MLP neurons of a small language model. Each row is named by its layer, matrix (up: input weights) and neuron, and shows model dimensions 112-175. Each number is 50 + 12 x the weight over its row's rms, rounded and kept within 0 to 99.
Before each neuron's rows, "fires in" lists the words (lower case) most often at its 100 highest values on Wikipedia text that the model never trained on. A number after a token or word is its count.

fires in: "they" 21, "him" 20, "john" 6, "that" 5, "you" 5, "there" 5
L5.up133:60 46 46 18 62 42 33 76 42 22 43 52 39 52 64 61 36 57 35 45 57 80 50 58 64 40 47 40 59 58 54 61 53 60 65 34 38 60 63 56 54 22 68 56 54 51 63 43 54 49 50 77 32 58 64 40 55 43 47 70 41 62 61 38

fires in: "more" 18, "made" 16, "make" 9, "most" 7, "short" 5
L5.up95:32 59 50 46 23 30 67 45 56 57 45 47 53 50 35 46 64 63 35 64 40 50 73 63 42 53 69 44 69 75 76 62 78 55 49 62 19 70 46 55 35 62 43 47 43 35 60 31 51 48 55 44 49 37 56 40 49 35 44 33 45 49 64 40

fires in: "west" 14, "east" 10, "south" 8, "coach" 7, "singles" 7, "songs" 5
L5.up174:71 44 71 70 39 43 41 48 58 75 42 49 52 65 64 39 52 66 44 70 36 55 47 42 52 74 43 49 30 59 56 73 57 54 40 55 59 64 37 62 56 53 60 35 44 47 32 34 60 50 46 46 55 63 52 50 40 67 63 39 42 41 63 32

fires in: "american" 18, "awards" 15, "career" 12, "award" 11, "america" 7, "awarded" 4
L5.up238:70 49 46 47 67 42 57 60 72 45 54 52 47 48 52 48 34 62 38 52 62 45 58 63 41 43 48 50 48 56 62 58 55 57 50 67 54 54 64 38 85 78 44 31 55 58 53 59 39 37 59 74 32 55 38 37 64 77 49 40 61 54 57 61

fires in: "where" 24, "he" 11, "which" 7, "website" 5, "zealand" 4, "who" 4
L5.up618:50 64 42 33 61 49 53 57 39 49 73 48 43 61 55 53 53 37 54 59 33 57 74 66 55 50 68 48 53 57 41 69 55 65 37 44 22 57 32 39 46 52 64 48 48 32 62 34 51 45 55 48 56 68 77 62 51 45 40 42 55 40 48 35

fires in: "government" 23, "between" 22, "details" 5, "governor" 5
L5.up580:57 50 52 59 43 44 44 70 38 72 41 66 15 53 47 58 50 40 63 50 47 41 49 18 54 53 44 35 62 70 54 76 72 38 26 48 38 40 50 55 51 46 64 53 66 58 64 40 48 49 45 40 39 45 57 29 31 38 48 74 53 45 59 72

fires in: "people" 20, "public" 10, "launched" 7, "points" 7, "point" 6
L5.up529:75 55 68 46 60 43 55 39 59 44 60 43 52 64 55 57 50 54 71 60 42 43 20 47 46 43 63 46 57 52 61 70 42 52 22 49 56 45 50 68 71 44 59 35 33 38 60 37 46 40 53 74 33 40 52 48 47 33 45 38 25 74 66 58

fires in: "during" 42, "following" 5, "review" 5, "empire" 4
L5.up147:49 67 67 50 34 40 53 39 46 56 16 68 44 40 57 45 39 41 28 43 53 63 66 26 35 59 64 64 49 57 48 43 51 50 60 45 64 58 61 30 48 51 55 56 77 57 64 48 34 80 52 47 39 53 42 50 49 60 53 40 32 45 36 38

fires in: "is" 26, "war" 7, "was" 5, "review" 5, "rights" 4, "representative" 4
L5.up274:47 65 32 68 63 68 41 50 42 66 62 51 56 41 75 49 34 30 64 52 47 51 45 36 70 33 88 39 27 54 69 63 57 59 51 35 57 37 50 38 23 37 39 45 48 59 63 62 56 57 70 59 48 48 56 62 60 46 49 25 35 56 52 30

fires in: "two" 30, "many" 10, "several" 8, "three" 7, "four" 7, "some" 6
L5.up595:62 87 60 60 63 38 42 79 58 62 41 47 33 46 52 63 47 23 42 40 45 40 39 64 42 46 44 46 66 38 61 56 46 59 48 36 52 37 50 55 51 48 69 48 44 26 30 43 46 42 65 35 68 57 41 61 75 47 35 35 44 52 57 35

fires in: "after" 40, "during" 15, "until" 12, "before" 9, "since" 5, "following" 5
L5.up376:69 31 58 41 63 51 46 53 64 54 48 62 59 57 68 74 52 50 46 50 58 57 47 53 67 50 45 51 34 41 59 45 72 53 48 56 51 31 50 29 41 28 68 45 43 53 57 47 27 51 47 62 43 58 15 50 18 59 38 53 63 53 26 38

fires in: "have" 37, "as" 9, "where" 9, "having" 8, "when" 5, "of" 4
L5.up481:35 43 55 50 42 47 45 48 43 54 80 38 49 43 60 61 39 52 57 49 48 58 66 43 44 44 72 54 64 42 49 39 52 65 50 22 51 39 63 29 41 42 60 50 43 46 55 24 49 56 36 54 70 59 47 44 48 43 59 66 33 43 43 36

fires in: "not" 27, "while" 23, "born" 8, "helped" 5, "album" 5
L5.up622:82 35 48 63 51 52 43 58 54 47 33 55 52 49 73 59 43 57 23 36 48 55 29 35 47 38 69 60 64 43 54 54 70 49 37 56 38 53 53 37 65 41 47 46 50 51 55 37 69 49 57 49 41 68 58 50 54 60 46 11 42 52 56 41

fires in: "they" 22, "we" 7, "may" 7, "there" 6, "described" 5, "not" 4
L5.up219:52 49 40 37 22 56 43 73 36 24 41 57 48 49 56 54 53 46 64 71 76 60 36 41 55 49 56 61 83 45 52 43 55 31 30 38 41 30 47 52 51 42 49 61 72 50 47 45 53 37 43 49 78 52 55 38 50 43 52 54 30 59 71 41

fires in: "american" 17, "public" 11, "published" 11, "school" 8, "number" 7, "mexico" 5
L5.up439:50 49 41 51 59 50 77 42 67 62 56 60 74 60 50 62 51 54 77 51 53 44 42 40 50 59 71 21 34 63 45 62 45 51 59 46 67 39 55 35 42 48 55 48 57 52 36 41 71 54 45 66 35 49 48 66 62 49 35 48 51 44 49 29

fires in: "two" 21, "four" 12, "fourth" 5, "short" 5, "few" 4, "town" 4
L5.up577:42 67 48 51 31 63 47 40 46 71 51 37 59 62 65 46 30 33 45 52 34 39 51 54 42 41 59 49 65 56 39 36 48 54 56 51 54 43 60 40 61 61 49 61 45 31 40 58 52 48 56 45 57 56 46 48 79 61 45 45 14 26 40 31

fires in: "was" 47, "is" 6
L5.up74:64 26 59 65 30 70 52 51 49 62 50 44 70 54 42 54 65 50 65 44 41 55 56 45 42 31 74 44 52 48 39 54 38 56 61 40 47 44 62 54 46 46 52 37 64 53 65 55 44 24 67 46 48 66 49 50 39 38 68 28 73 43 50 45

fires in: "who" 34, "which" 14, "father" 10, "it" 10, "album" 5
L5.up494:66 56 71 56 44 52 68 67 56 46 39 34 34 47 55 51 56 41 78 28 46 55 52 64 55 68 54 27 51 55 61 57 43 36 46 30 45 55 46 53 44 40 56 54 60 50 73 46 63 55 47 49 41 52 65 49 50 57 36 38 35 59 61 53

fires in: "while" 22, "not" 9, "would" 9, "but" 6, "never" 5
L5.up500:49 49 23 55 32 52 28 47 38 46 44 43 66 55 63 59 62 43 81 37 69 26 29 49 47 57 71 51 65 52 48 42 48 48 30 44 46 67 76 57 49 47 46 33 66 45 44 38 55 49 57 69 49 62 70 42 52 44 60 57 30 43 48 43